config.toml
n_layer = 15
d_model = 192
n_head = 2
n_kv_head = 2
head_dim = 96
d_mlp = 768
vocab_size = 706
activation = "quick_gelu"
norm = "rmsnorm"
norm_place = "pre"
norm_eps = 1e-05
positions = "rope"
rope_base = 10000.0
rope_fraction = 1.0
qk_norm = false
attn_scale = 0.102
bias = "none"
tie_embeddings = false
parallel_block = false
init = "uniform"
init_std_qkv = 0.0348
init_std_o = 0.0
init_std_up = 0.0348
init_std_down = 0.0
optimizer = "adamw"
lr = 0.00222
beta1 = 0.95
beta2 = 0.98
weight_decay = 0.072
lr_head = 0.0089
grad_clip = 2.0
warmup_steps = 252
schedule = "cos"
final_lr_fraction = 0.1
batch_tokens = 32768
seq_len = 256
doc_mask = true
train_tokens = 148100000
steps = 4520
dataset = "wikipedia_en"
MLP neurons of a small language model. Each row is named by its layer, matrix (up: input weights; down: output weights) and neuron, and shows model dimensions 64-191. Each number is 200 + 30 x the weight over its row's rms, rounded and kept within 0 to 999.
Before each neuron's rows, "fires before" lists the tokens most often just after its 100 highest values on Wikipedia text that the model never trained on. A number after a token or word is its count.

fires before: "or" 16, "ig" 8, "ard " 8, "a" 7, "d" 6, "t" 6
L7.up766,178,175,238,181,190,244,192,223,136,156,181,175,232,211,184,156,146,223,225,252,195,213,195,210,178,240,206,155,151,144,208,214,209,257,216,195,184,180,210,213,225,162,175,155,227,211,233,262,230,166,204,236,223,169,238,201,223,154,172,226,169,172,215,220,202,216,184,174,192,205,213,124,173,185,225,181,263,213,237,204,243,169,207,206,220,145,212,245,222,242,175,187,228,166,173,257,151,211,209,177,217,162,215,173,215,186,273,211,187,243,173,191,211,157,215,174,245,226,195,227,242,199,172,150,261,217,248,195
L7.down766,256,148,227,212,178,182,241,226,190,268,248,197,153,217,235,175,169,231,208,171,211,223,250,233,240,219,203,218,225,226,199,212,187,179,162,148,174,207,168,149,208,179,198,247,211,177,158,214,220,188,155,120,223,191,152,196,189,232,208,247,188,231,227,189,209,215,197,158,227,199,194,236,209,181,217,241,217,159,197,172,193,166,134,174,216,269,247,181,221,218,251,258,225,257,270,219,222,214,197,196,197,257,166,225,192,208,165,178,174,173,198,176,232,218,225,181,197,228,196,145,178,155,203,265,151,180,193,201

fires before: "\n" 21, ". " 12, "ed " 11, "." 7, ", " 5, "\n\n" 4
L5.up203,139,243,266,217,213,206,238,227,231,197,245,186,213,201,232,163,237,236,217,186,215,225,203,246,198,198,235,223,157,199,211,218,181,190,192,243,210,228,223,209,193,187,195,178,174,212,232,182,254,149,177,205,164,123,193,231,176,261,166,197,217,166,163,228,198,230,230,156,196,182,223,183,220,221,222,188,184,237,187,183,198,199,209,226,206,164,210,204,189,194,183,192,188,191,168,235,224,158,202,205,201,259,186,221,163,185,202,209,219,236,138,118,180,196,227,227,203,225,202,200,152,228,150,202,248,200,192,171
L5.down203,237,202,247,241,171,207,216,209,140,179,156,193,233,215,188,222,252,168,228,205,180,269,207,221,245,196,170,222,184,220,156,172,149,249,196,163,166,187,219,126,204,189,199,177,185,206,151,206,203,238,288,234,175,177,197,152,176,217,141,140,189,231,181,234,176,239,218,204,195,201,209,176,217,170,199,198,169,167,198,161,198,272,256,169,210,201,258,267,200,193,151,182,136,206,182,211,165,197,246,173,196,215,229,182,193,171,198,231,194,181,192,242,202,235,210,198,197,248,218,186,174,221,174,229,198,201,223,222

fires before: "199" 18, "198" 14, "e" 12, "age " 4, "iz" 4
L4.up519,218,209,245,192,141,212,199,198,197,158,194,214,210,189,179,164,156,193,220,187,223,209,204,227,256,133,155,204,203,140,187,229,168,211,202,207,139,170,157,190,200,232,214,137,253,212,248,218,172,128,226,217,230,209,188,229,182,180,155,143,216,191,182,180,188,197,168,180,238,191,207,141,199,190,232,195,267,198,213,176,215,216,212,207,165,240,138,219,226,224,171,151,161,226,144,207,212,214,151,177,175,167,242,202,191,183,256,197,230,217,219,199,208,182,224,151,251,190,187,176,196,213,164,187,212,210,192,229
L4.down519,225,178,184,213,196,204,193,165,195,184,158,198,217,211,236,162,185,145,187,214,183,166,166,244,222,193,201,210,231,251,207,175,146,217,183,192,234,164,200,143,208,253,212,210,278,186,209,167,226,173,172,138,196,198,159,175,186,204,185,230,187,199,252,240,181,220,166,195,222,160,220,190,210,196,255,159,232,225,202,235,243,203,220,235,201,257,186,155,160,212,215,300,189,151,230,189,173,207,219,195,173,240,183,207,196,207,216,223,139,235,161,180,215,185,199,243,220,204,137,199,238,176,165,231,214,213,186,199

fires before: " " 15, "ip" 14, "s " 8, "ated " 8, ", " 5, "k" 5
L3.up660,139,165,206,184,178,169,244,195,214,194,212,181,157,226,202,165,195,216,202,186,200,212,227,206,246,208,200,213,238,219,195,217,169,227,138,231,212,230,222,153,212,194,183,213,187,213,232,279,220,166,209,243,253,186,178,176,193,214,194,182,181,186,173,210,179,182,237,163,197,203,199,200,267,216,201,126,219,217,227,180,250,237,210,216,168,175,236,229,267,176,194,183,164,267,212,247,197,201,193,191,200,207,197,183,175,201,187,202,183,176,225,169,207,275,192,137,245,210,217,194,135,217,149,127,242,181,158,201
L3.down660,214,200,227,224,182,178,213,203,204,222,210,188,182,170,220,159,213,247,188,191,198,155,228,220,250,255,185,208,220,226,187,234,219,247,210,264,209,231,208,200,175,177,255,229,212,209,163,180,188,181,179,206,195,190,145,164,224,213,199,157,202,186,193,191,214,199,234,206,251,212,230,188,187,193,233,218,247,215,198,182,180,213,200,169,190,199,211,241,209,219,180,207,245,207,208,234,171,207,143,228,203,230,258,177,228,241,170,209,234,192,201,212,183,241,188,200,234,258,181,202,135,189,203,187,193,197,199,201

fires before: "tr" 13, "k " 10, "c" 9, "are" 9, "ty " 7, "t" 6
L10.up746,229,230,215,181,167,227,167,242,189,228,202,182,231,154,211,193,162,206,191,243,183,164,273,208,179,202,137,187,147,176,234,170,155,170,216,220,180,198,188,200,161,222,180,167,158,164,227,189,200,248,186,233,197,214,173,229,243,235,127,219,186,166,200,162,196,154,232,226,237,203,192,171,161,217,231,212,197,222,254,183,190,188,203,178,191,158,207,196,235,174,140,217,170,232,209,211,181,214,151,211,200,228,298,205,181,226,156,202,219,203,196,189,247,165,153,200,199,163,244,190,186,215,190,189,158,207,169,182
L10.down746,175,126,203,247,262,175,211,183,239,234,200,211,198,184,183,194,189,238,240,168,191,182,180,169,224,189,164,209,235,216,210,235,185,178,171,228,197,212,225,185,244,212,206,174,206,220,162,225,265,135,249,212,240,147,209,180,190,156,176,235,160,209,175,268,213,227,182,181,207,181,169,212,137,162,249,235,214,193,207,221,234,198,194,251,186,190,196,184,147,162,219,173,178,239,135,133,205,177,239,185,260,215,222,232,207,176,181,206,182,202,185,189,173,252,187,257,192,227,231,193,205,197,218,165,217,147,222,215

fires before: "\n" 30, "\n\n" 18, "." 7, "18" 4, "s" 4
L3.up657,154,184,187,160,223,144,180,156,221,252,180,169,214,219,161,200,255,149,251,242,186,199,176,221,248,207,202,193,187,170,179,193,194,170,212,249,226,206,215,186,195,215,225,235,195,198,181,173,211,219,178,202,181,211,137,191,219,277,179,203,158,189,222,173,179,141,182,201,215,253,162,216,197,216,214,242,208,167,190,236,235,235,186,198,223,210,212,197,142,159,153,193,163,185,183,186,214,204,237,171,177,209,167,194,213,181,179,201,232,206,216,175,157,275,191,234,190,210,211,177,211,213,169,129,210,220,122,177
L3.down657,202,231,230,250,181,202,223,176,140,147,148,228,210,208,216,168,187,222,204,232,159,182,179,244,192,211,197,151,213,200,243,211,155,214,187,224,190,206,216,197,228,187,211,165,255,159,215,234,189,157,233,196,215,223,188,214,166,239,140,167,244,183,218,205,195,230,228,183,198,204,146,136,243,224,206,162,203,179,214,171,168,213,208,192,152,270,190,176,207,217,198,240,194,231,170,238,212,188,197,196,222,203,204,213,193,152,252,200,205,174,195,205,228,183,160,175,244,211,242,214,201,175,238,174,173,168,216,200

fires before: "s " 29, " " 18, "ed " 9, ", " 7, "ip" 7
L5.up547,163,204,152,206,197,184,269,204,244,203,192,173,219,259,232,156,243,204,165,209,221,200,212,261,224,176,226,193,168,195,180,180,157,199,196,221,237,197,197,220,200,205,141,209,176,197,244,213,210,147,188,221,218,155,164,194,202,228,183,219,212,203,188,232,203,189,169,172,185,190,225,148,223,162,223,191,206,184,175,179,190,201,160,204,255,187,221,212,233,138,198,170,170,176,210,304,202,167,177,178,241,222,199,224,155,168,176,223,192,206,217,162,193,229,174,211,236,221,190,151,209,224,191,213,239,146,196,166
L5.down547,240,145,190,209,170,212,208,199,175,225,200,201,222,162,183,162,216,184,191,237,194,225,267,191,180,222,191,262,189,186,221,204,217,220,222,145,176,246,188,202,214,212,206,161,195,263,230,201,233,208,223,168,249,191,218,150,238,245,173,124,250,195,204,209,233,195,234,224,177,230,185,185,213,181,227,180,163,175,169,164,156,203,203,199,152,184,205,237,192,189,187,206,155,210,224,212,196,235,201,236,235,167,170,149,165,207,184,227,211,225,207,208,191,217,158,195,195,265,168,173,188,222,210,187,152,239,224,172

fires before: "ig" 26, "g" 20, "b" 6, "ong " 6, "e" 4
L7.up348,196,230,243,189,206,222,183,236,150,174,282,210,244,218,182,158,207,216,164,224,150,200,183,221,242,188,215,224,185,181,263,204,168,177,206,216,152,225,172,198,271,186,180,235,217,182,215,151,146,123,195,225,192,204,198,284,220,231,172,180,211,196,188,229,176,163,169,186,241,244,220,196,165,157,211,141,195,165,240,159,256,148,157,183,185,151,187,211,183,238,188,156,198,198,192,197,145,181,196,149,176,220,193,197,224,194,208,184,199,166,193,182,220,208,196,165,205,156,165,181,165,216,185,178,208,199,176,177
L7.down348,245,183,196,171,180,189,202,202,194,172,202,186,159,216,205,197,251,160,166,233,230,163,194,187,238,228,204,172,209,266,234,190,181,257,164,219,192,223,213,179,195,204,197,195,193,187,203,207,178,203,225,218,189,265,189,186,191,232,242,203,185,196,124,118,195,190,209,158,221,208,246,236,194,254,241,153,206,194,195,222,223,241,184,203,186,203,228,223,173,148,217,226,221,174,239,181,162,158,168,142,225,251,189,201,196,187,184,233,223,225,201,148,175,223,186,194,276,237,192,136,232,210,182,180,233,161,178,174

fires before: "tion" 12, "tr" 12, "tion " 10, "t" 10, "ation " 6, "r" 5
L7.up169,200,247,235,207,194,262,208,219,182,193,213,158,222,172,188,168,159,188,180,208,182,182,199,224,248,193,165,182,177,207,236,191,232,194,189,232,160,265,213,207,201,247,216,194,234,192,170,228,221,235,184,221,187,156,183,211,249,176,177,255,174,169,246,177,213,189,213,218,184,178,180,205,182,197,212,196,225,216,246,214,206,184,203,187,235,195,192,263,302,189,135,215,196,231,161,238,254,233,189,217,245,169,233,159,191,163,232,233,197,208,116,183,262,213,227,183,214,187,251,186,194,195,197,169,202,232,241,184
L7.down169,247,136,221,229,226,223,250,230,169,219,188,209,160,216,216,179,250,283,174,203,186,211,188,168,226,251,185,161,208,209,232,211,246,241,184,158,242,227,215,207,207,207,154,175,146,185,211,169,167,157,191,168,230,227,182,161,134,195,231,194,188,227,221,234,202,199,206,244,217,196,202,172,154,160,170,216,226,175,195,225,212,231,235,179,196,193,195,239,186,189,215,211,272,219,218,220,199,199,172,116,226,189,176,193,197,191,193,193,242,208,184,248,227,228,172,236,159,191,193,198,217,169,172,174,190,233,160,211

fires before: "199" 20, "198" 10, "201" 8, "(" 8, "19" 7
L3.up36,192,163,189,182,175,169,172,237,197,161,187,131,200,233,210,149,197,189,188,218,186,202,240,233,226,193,228,233,212,156,309,213,196,219,250,160,180,192,145,143,227,200,181,154,248,196,227,200,207,195,207,229,192,203,204,168,189,222,126,185,197,182,208,163,216,173,251,229,176,271,214,211,192,182,200,198,199,204,224,217,237,232,165,198,242,194,212,219,213,248,156,183,160,247,165,226,212,181,148,190,177,154,241,173,227,194,185,223,237,201,197,216,207,222,186,143,198,191,240,185,221,198,151,179,198,208,170,170
L3.down36,196,196,213,235,204,214,204,202,191,183,208,243,208,197,192,222,197,248,199,176,207,208,156,194,223,234,224,187,205,218,210,128,163,220,190,223,192,229,228,149,202,226,204,193,225,227,230,208,209,174,208,167,206,220,114,166,161,195,200,228,181,184,220,185,172,235,236,213,259,158,184,144,184,177,180,206,222,202,225,203,195,163,209,180,155,184,193,259,201,204,212,243,180,236,206,208,172,208,169,165,186,243,280,162,218,229,199,215,198,193,138,169,227,239,219,204,244,224,150,197,176,209,202,200,208,234,185,165

fires before: "e " 31, "ub" 11, "a" 8, "ur" 6, "e" 6
L10.up430,214,171,208,253,213,225,210,180,242,122,198,162,237,186,224,224,204,164,223,210,196,178,270,222,154,212,173,220,168,219,201,229,188,229,148,175,234,232,215,186,228,179,223,158,194,194,142,198,187,185,250,230,146,222,234,161,207,236,194,201,178,173,179,184,183,199,188,220,231,191,180,206,200,214,223,198,212,168,213,195,170,243,229,186,188,214,188,237,172,215,199,149,196,183,212,168,156,190,196,137,190,210,232,176,214,198,180,175,225,171,213,169,238,186,229,215,225,215,181,226,146,256,157,226,242,168,186,186
L10.down430,284,222,133,167,214,162,182,205,207,222,172,208,189,221,188,222,233,165,219,211,207,222,229,201,211,177,228,220,210,188,237,164,166,188,237,200,193,182,214,200,203,224,206,84,148,218,174,153,227,258,207,174,236,164,181,188,254,220,203,222,222,210,234,222,208,204,173,246,146,176,226,153,224,234,173,153,199,187,245,204,209,194,155,203,178,150,194,240,248,176,222,248,216,232,212,181,216,196,204,226,234,217,168,187,192,184,197,235,185,199,233,204,170,153,179,103,160,212,184,179,207,198,209,184,214,183,196,198

fires before: "ic" 17, ", " 9, "in " 8, "y " 7, ": " 6, "tit" 6
L5.up448,167,192,248,217,199,179,138,213,216,211,230,153,184,205,147,171,204,196,190,211,169,174,202,227,149,163,189,212,173,201,201,199,224,225,250,237,198,188,143,215,235,207,199,224,194,122,240,216,267,221,160,196,171,166,196,273,208,212,186,196,218,185,169,232,183,178,138,234,175,214,199,231,214,178,223,156,227,232,200,159,229,181,202,225,178,183,111,216,189,192,195,208,179,200,177,213,212,188,181,221,165,212,235,196,182,210,194,169,184,201,160,125,148,184,212,234,211,218,194,218,193,187,215,217,200,232,213,197
L5.down448,187,143,175,238,271,202,169,233,201,190,194,178,214,241,190,189,227,166,211,169,174,262,209,227,150,203,231,212,165,194,241,171,185,241,200,222,136,215,252,192,174,165,190,185,177,200,263,214,232,160,196,182,160,208,246,210,162,197,211,177,206,174,190,195,218,154,243,189,125,254,216,200,212,217,189,225,185,163,193,210,121,167,219,193,185,216,184,217,278,280,210,218,157,170,212,161,259,228,194,230,207,158,176,241,196,187,202,174,181,224,158,206,215,212,207,211,227,206,190,256,135,171,231,170,202,232,199,176

fires before: "e " 25, "e" 13, "d" 8, "el" 7, "at" 7
L12.up366,206,177,246,242,185,201,202,205,232,129,170,188,203,195,207,240,174,159,199,240,164,149,244,205,204,220,204,230,183,202,179,216,205,252,174,193,167,197,252,166,212,195,213,129,211,169,145,147,189,191,237,208,138,229,239,191,172,162,216,237,153,169,226,216,223,216,222,210,172,181,230,189,171,156,196,229,265,198,221,244,205,175,215,209,157,175,211,223,181,182,163,186,195,216,171,214,199,234,173,132,243,169,184,174,190,186,198,189,193,186,207,231,192,237,229,175,233,189,180,238,148,205,200,232,236,189,205,190
L12.down366,200,245,185,146,249,201,146,207,239,197,152,222,204,222,195,221,194,195,186,189,176,180,204,213,244,157,204,170,179,190,207,195,202,207,232,186,209,155,136,215,223,181,203,198,165,211,232,170,180,213,196,173,198,199,174,217,155,195,220,208,131,245,220,198,155,187,151,181,152,192,218,181,210,229,263,220,211,201,210,175,220,220,203,220,230,163,171,215,187,226,193,166,198,176,193,233,225,126,191,198,209,193,213,218,197,149,241,211,128,212,204,175,181,182,200,213,140,204,192,202,191,206,240,256,250,207,118,234

fires before: "an" 12, ", " 11, ". " 8, "e " 7, "u" 6, "ly " 6
L9.up391,223,189,197,194,167,184,200,185,189,226,195,190,210,198,234,194,225,240,249,232,202,189,185,223,253,193,196,214,197,219,147,187,220,233,151,199,148,185,172,183,226,221,209,183,190,230,190,175,236,153,218,197,240,168,148,150,179,196,199,212,194,160,100,150,240,196,215,131,224,216,224,192,214,189,197,194,250,190,203,239,213,201,170,212,135,160,200,239,208,239,180,213,226,200,145,161,166,177,201,194,223,232,236,195,154,200,191,140,214,212,190,166,215,260,199,218,173,180,205,227,181,255,175,198,224,181,153,182
L9.down391,231,223,210,227,151,246,203,179,176,241,198,215,184,208,190,241,170,166,226,187,160,170,153,157,221,245,189,191,227,198,202,217,201,209,225,206,281,206,214,224,167,166,194,218,220,167,189,120,197,247,232,145,214,206,173,186,226,193,188,165,141,217,178,201,207,213,223,274,159,216,194,256,228,197,174,188,212,184,205,210,222,191,169,162,222,214,269,191,186,233,193,223,221,245,251,204,133,233,180,202,182,206,218,264,263,205,168,240,126,210,201,251,190,166,245,219,129,220,173,182,230,174,215,198,241,181,230,174

fires before: "ed " 23, " " 21, "s " 13, ". " 9, ", " 7
L4.up388,177,196,146,172,214,153,206,208,197,204,179,178,172,247,211,193,256,232,161,201,193,214,247,218,220,191,226,248,194,177,201,169,197,203,185,221,184,182,155,175,257,216,170,180,243,184,278,282,181,168,188,219,245,191,186,176,191,215,174,169,212,212,214,126,235,208,237,166,223,226,236,176,222,213,206,175,221,195,161,164,201,210,144,181,221,201,199,203,260,191,192,212,182,159,224,158,181,121,175,205,236,180,234,144,214,178,210,200,216,217,228,125,158,237,210,186,205,190,246,157,185,249,180,196,216,184,201,184
L4.down388,227,220,249,204,221,165,206,203,198,188,191,176,180,206,238,169,214,194,239,192,190,219,152,191,226,235,214,222,188,188,196,271,199,120,162,192,159,197,268,208,183,212,185,218,194,223,200,158,214,185,207,189,229,177,200,225,168,195,170,235,260,190,233,257,182,214,181,193,169,178,165,162,180,180,122,226,145,143,228,176,146,213,214,222,193,158,136,203,162,192,220,210,165,201,236,133,208,214,234,258,205,188,204,166,230,181,168,254,254,176,217,147,151,153,216,218,235,207,157,200,231,197,188,227,178,163,195,193

fires before: ", " 32, ". " 14, "\n" 10, "'" 5
L10.up42,229,202,203,246,187,147,260,209,195,251,279,197,182,176,195,169,178,225,172,232,187,223,182,218,223,204,219,193,227,205,180,174,179,226,159,188,157,201,182,181,228,240,207,220,205,205,219,210,256,128,154,232,184,149,215,173,201,245,237,208,173,206,204,200,230,224,159,182,224,222,275,187,211,171,229,187,173,209,229,182,251,244,198,210,170,211,204,235,177,198,186,178,165,166,180,217,187,170,192,215,208,206,231,183,211,165,180,152,207,161,124,156,161,253,209,207,154,227,217,271,201,218,177,199,245,214,178,202
L10.down42,257,165,191,216,229,130,171,202,213,235,191,187,213,170,224,266,200,160,231,161,138,144,147,183,200,188,214,229,202,175,243,185,227,230,242,208,262,193,203,203,173,144,225,201,168,196,169,176,211,198,231,185,227,226,225,192,205,232,208,219,196,205,219,204,198,172,194,239,163,178,199,187,214,208,145,228,213,184,233,203,211,102,197,169,236,159,188,238,213,177,238,233,169,207,244,174,207,165,200,206,188,213,107,202,274,194,167,197,206,215,229,239,201,221,170,216,169,179,162,166,197,194,213,225,176,171,231,147

fires before: "v" 15, "sid" 11, "199" 11, "198" 9, "j" 6
L3.up584,161,245,252,177,193,139,161,198,246,210,182,212,227,186,233,192,161,161,198,237,217,174,187,190,249,133,189,233,198,188,204,201,153,213,179,198,106,176,123,143,210,207,214,205,280,209,191,174,184,214,186,192,217,212,161,217,179,200,165,206,214,182,231,215,200,220,192,202,234,252,223,135,162,182,215,215,234,219,192,200,228,266,232,203,183,201,210,225,199,205,161,174,155,184,182,167,175,213,166,176,245,209,225,164,200,156,190,183,259,165,185,178,220,219,225,217,202,162,200,169,155,224,216,169,200,171,197,198
L3.down584,287,184,198,204,136,193,189,165,193,194,209,146,222,179,211,205,189,153,163,222,223,198,179,201,262,212,184,209,166,238,220,202,202,229,220,191,199,179,165,188,201,217,188,239,218,135,259,155,180,210,189,181,210,213,202,179,197,180,186,246,205,155,236,206,238,225,168,182,227,188,178,189,235,198,218,218,201,236,210,202,209,215,176,200,222,217,208,141,177,214,190,209,189,137,190,175,149,209,124,178,208,254,242,163,164,211,170,240,238,223,181,249,220,204,157,228,201,169,134,151,254,142,220,221,177,208,266,165

fires before: "ad" 17, "di" 12, "c" 11, "t" 9, "s" 8
L9.up712,178,278,227,147,205,233,192,228,181,243,196,175,255,211,199,175,203,191,197,219,188,189,273,251,245,174,155,207,167,219,225,165,212,170,204,248,187,200,219,182,209,272,247,187,232,165,183,192,180,193,172,190,242,200,242,231,226,226,198,248,194,167,254,198,233,186,200,184,214,227,155,171,222,152,228,189,188,235,245,208,188,196,225,193,181,164,224,196,232,185,180,197,253,237,219,243,271,152,206,177,231,234,223,171,230,207,231,228,195,180,165,203,252,164,212,223,211,134,178,196,201,210,220,180,194,186,189,173
L9.down712,226,165,214,216,244,204,195,229,202,200,182,173,183,128,275,197,166,261,176,147,227,227,153,210,195,224,167,202,170,242,252,207,232,173,155,202,201,207,213,199,153,196,232,306,177,153,199,208,202,190,202,189,276,204,178,178,185,194,238,243,194,227,214,192,194,257,190,229,243,206,190,207,170,223,222,197,232,166,198,233,200,193,180,235,173,182,238,180,186,182,228,193,192,209,246,228,173,221,189,214,212,286,188,180,258,255,187,201,198,203,165,223,241,184,265,226,242,232,181,206,163,201,181,212,202,182,237,218

fires before: "ust " 22, "tr" 17, "c" 10, "t" 10, "str" 6
L9.up337,127,242,196,206,173,231,168,215,142,195,175,196,257,172,222,208,176,185,156,217,226,183,267,224,210,141,206,212,128,204,203,135,220,215,189,170,205,226,244,172,220,260,214,220,214,182,200,214,197,246,202,200,234,243,196,209,266,235,171,201,204,182,240,159,220,172,217,226,223,164,208,156,199,171,209,203,245,179,227,186,181,195,224,182,201,223,172,206,251,196,172,222,199,244,207,157,193,237,172,158,246,164,239,183,214,208,183,244,206,147,165,227,245,187,188,251,199,147,195,193,224,211,160,202,167,188,219,240
L9.down337,191,180,237,273,228,190,239,183,175,159,162,149,210,168,180,184,191,180,236,212,220,248,147,222,136,227,206,167,219,264,159,238,206,253,198,268,217,220,160,182,180,213,227,207,152,220,205,205,213,193,189,211,188,172,171,241,179,174,230,248,190,200,221,201,203,223,213,168,196,222,176,218,130,192,154,194,228,166,222,233,173,246,177,191,219,200,203,210,237,190,233,153,216,184,175,182,197,193,206,227,217,270,156,204,247,202,183,183,204,216,191,261,183,214,219,240,179,170,213,188,217,246,247,163,219,204,199,220

fires before: ", " 37, "\n" 15, ". " 15, "." 13, ": " 4
L2.up662,173,218,201,151,192,160,172,211,193,212,229,184,191,229,243,175,209,167,174,175,135,221,162,230,238,134,164,173,186,154,142,155,240,137,187,221,195,221,192,150,196,159,214,207,204,225,220,204,209,194,234,185,206,174,206,244,229,201,203,213,187,198,178,170,178,196,237,181,242,195,180,222,197,185,269,213,226,206,175,202,259,227,144,229,169,177,175,181,146,176,163,197,181,179,180,175,157,206,241,177,205,189,218,182,189,184,218,151,202,147,178,191,167,271,176,206,210,126,206,214,174,196,184,156,237,183,194,224
L2.down662,193,221,198,210,204,200,225,176,190,191,187,203,215,156,202,234,150,206,221,179,248,219,187,228,201,205,244,253,183,240,208,171,159,206,159,142,185,201,257,211,162,219,180,171,175,187,193,182,160,166,126,227,177,215,239,155,230,191,194,216,258,208,195,210,201,219,195,191,175,187,168,209,200,186,186,143,262,165,208,230,173,220,208,172,201,229,200,283,232,137,194,248,191,201,212,201,223,180,194,238,165,192,222,154,157,215,186,235,219,176,229,173,190,197,227,206,175,224,214,232,275,235,241,227,192,250,238,148

fires before: "ig" 25, "g" 25, "e" 9, "r" 6, "ph" 4, "b" 4
L4.up402,178,214,249,165,157,199,214,192,202,182,204,212,260,225,208,155,223,201,195,176,192,223,257,205,195,232,219,229,184,186,229,220,197,176,200,172,169,200,199,181,260,227,151,205,224,198,214,181,164,196,235,222,203,182,226,265,232,242,214,228,253,195,243,283,249,166,152,223,218,224,179,182,199,216,205,193,212,199,219,188,198,193,197,205,168,124,231,212,224,183,216,166,189,220,193,259,217,209,247,183,200,184,209,166,224,199,207,234,255,219,214,222,196,188,177,184,293,153,206,199,111,173,230,183,151,204,202,199
L4.down402,188,201,274,172,158,188,205,195,170,243,166,191,200,200,170,216,216,205,198,160,166,217,201,170,200,199,154,148,177,205,236,209,185,209,187,182,177,139,187,117,196,212,246,220,265,249,214,232,196,193,162,151,222,246,177,198,230,212,244,159,189,159,154,148,210,219,191,230,192,211,178,204,191,215,228,190,236,196,198,151,179,152,219,165,217,225,249,202,159,234,191,234,222,138,137,142,170,230,200,186,238,164,163,224,172,258,142,181,205,134,165,209,207,171,238,216,169,167,134,181,215,208,198,208,197,163,177,157

fires before: "s " 78, " " 11
L5.up223,211,207,189,198,163,170,198,191,255,204,198,203,180,245,222,172,175,229,209,249,208,243,214,245,230,164,218,222,204,205,207,221,181,147,196,238,207,165,193,157,250,256,198,118,209,164,266,211,180,150,249,208,183,194,223,200,196,255,136,184,211,222,210,188,227,166,208,157,158,240,237,181,173,182,206,153,195,213,194,187,244,214,173,209,158,178,187,217,155,187,162,235,198,224,198,176,256,218,155,180,209,265,242,212,189,154,172,163,221,169,214,148,200,243,166,177,228,189,212,199,205,241,166,219,206,214,210,174
L5.down223,180,183,228,177,196,190,237,264,181,197,190,173,202,170,175,231,241,199,183,171,187,224,249,204,213,205,165,199,193,231,233,178,211,179,211,204,142,223,208,223,202,188,216,234,185,236,217,161,169,250,173,184,212,194,208,200,141,248,180,247,221,262,199,212,203,195,205,245,195,223,199,128,197,216,176,192,238,117,199,157,166,151,241,145,189,207,197,206,200,208,198,213,104,134,257,186,161,186,253,260,228,177,238,144,219,206,180,226,199,181,229,244,131,219,172,216,145,213,166,189,192,243,222,206,172,217,206,191

fires before: "t " 21, "t" 10, "to" 9, "d" 6, "f" 5, "m " 5
L10.up48,153,201,190,210,177,261,133,189,148,209,251,225,149,238,202,166,201,232,182,181,159,244,210,221,201,212,140,178,183,223,228,185,239,193,214,299,210,182,165,213,275,198,173,218,224,139,203,226,199,213,222,179,159,210,239,182,204,195,192,225,216,131,175,221,195,208,212,184,244,188,219,212,267,174,216,201,272,202,178,187,238,191,244,211,178,178,221,257,190,189,217,184,217,201,188,220,215,146,192,187,203,187,218,158,219,177,225,202,270,238,179,157,252,173,201,206,253,201,220,180,251,162,134,148,268,229,211,190
L10.down48,239,207,204,203,194,151,201,134,207,233,191,233,216,221,200,227,251,199,179,205,202,223,276,209,204,145,230,227,208,164,200,184,202,164,196,134,181,189,208,166,199,254,172,179,218,234,220,187,161,169,179,224,198,174,216,278,263,182,202,150,199,179,227,219,264,242,179,174,207,200,241,180,207,241,216,250,182,224,175,181,205,197,146,154,159,197,231,211,230,159,172,184,208,211,217,208,207,177,218,183,246,217,169,251,194,204,173,185,165,195,190,151,160,197,199,196,212,209,209,212,163,240,223,182,142,190,235,149

fires before: ". " 12, "s " 11, ", " 10, "s" 9, "." 6, ": " 6
L5.up14,204,196,255,186,193,181,161,183,193,180,260,201,161,258,176,192,205,159,201,226,203,197,188,186,217,200,213,194,193,216,225,221,230,223,206,200,232,183,164,172,222,216,230,216,229,219,193,199,205,178,186,196,194,122,189,273,216,196,191,226,232,168,152,210,208,175,202,206,191,232,238,229,287,197,246,217,236,297,180,186,218,209,174,202,157,220,154,183,229,150,171,226,171,201,173,150,176,170,274,161,196,185,243,196,203,200,245,171,174,193,168,134,201,250,173,208,176,248,240,183,199,228,192,211,205,183,196,142
L5.down14,221,185,183,173,195,158,233,234,167,186,182,222,249,187,263,209,201,182,271,179,205,262,256,209,239,195,251,194,196,249,206,192,218,185,149,202,197,209,209,244,209,201,219,192,244,227,237,239,215,240,207,211,219,170,217,204,209,201,182,203,230,217,167,262,194,222,197,237,214,210,203,232,163,169,144,182,201,117,150,273,164,167,221,218,168,164,212,232,207,247,215,176,168,239,260,236,202,166,199,243,178,253,184,163,244,230,185,230,251,173,204,211,214,165,225,171,172,261,214,200,224,182,268,178,166,153,257,194

fires before: "199" 19, "201" 14, "200" 11, "198" 8, "202" 7, "19" 7
L2.up534,187,213,165,189,129,157,162,214,251,179,230,220,170,212,190,158,195,215,203,258,181,204,210,209,247,130,209,225,225,164,222,209,211,161,163,207,194,187,160,196,193,204,217,208,220,184,225,203,188,161,169,221,175,225,161,197,199,191,155,184,208,168,186,189,252,134,192,195,233,236,199,176,177,172,275,235,253,229,229,180,220,199,172,185,201,186,173,236,202,203,144,218,177,206,217,184,160,195,173,214,201,149,285,177,193,173,193,160,202,171,176,175,206,223,192,229,204,169,200,173,142,195,153,155,222,223,224,227
L2.down534,203,242,189,225,190,231,199,226,180,250,234,241,165,203,223,255,243,139,219,235,170,206,154,226,235,208,196,149,221,249,202,197,173,235,189,232,220,180,215,202,227,180,218,198,178,211,198,132,164,170,202,225,216,199,213,220,181,215,168,190,163,239,203,242,223,190,158,173,165,209,204,198,187,232,177,210,198,207,222,237,238,180,229,202,211,187,184,165,177,184,182,153,211,200,199,236,199,229,253,214,202,240,227,200,210,179,173,174,228,193,211,214,226,164,142,126,277,185,180,241,234,137,185,195,196,188,154,241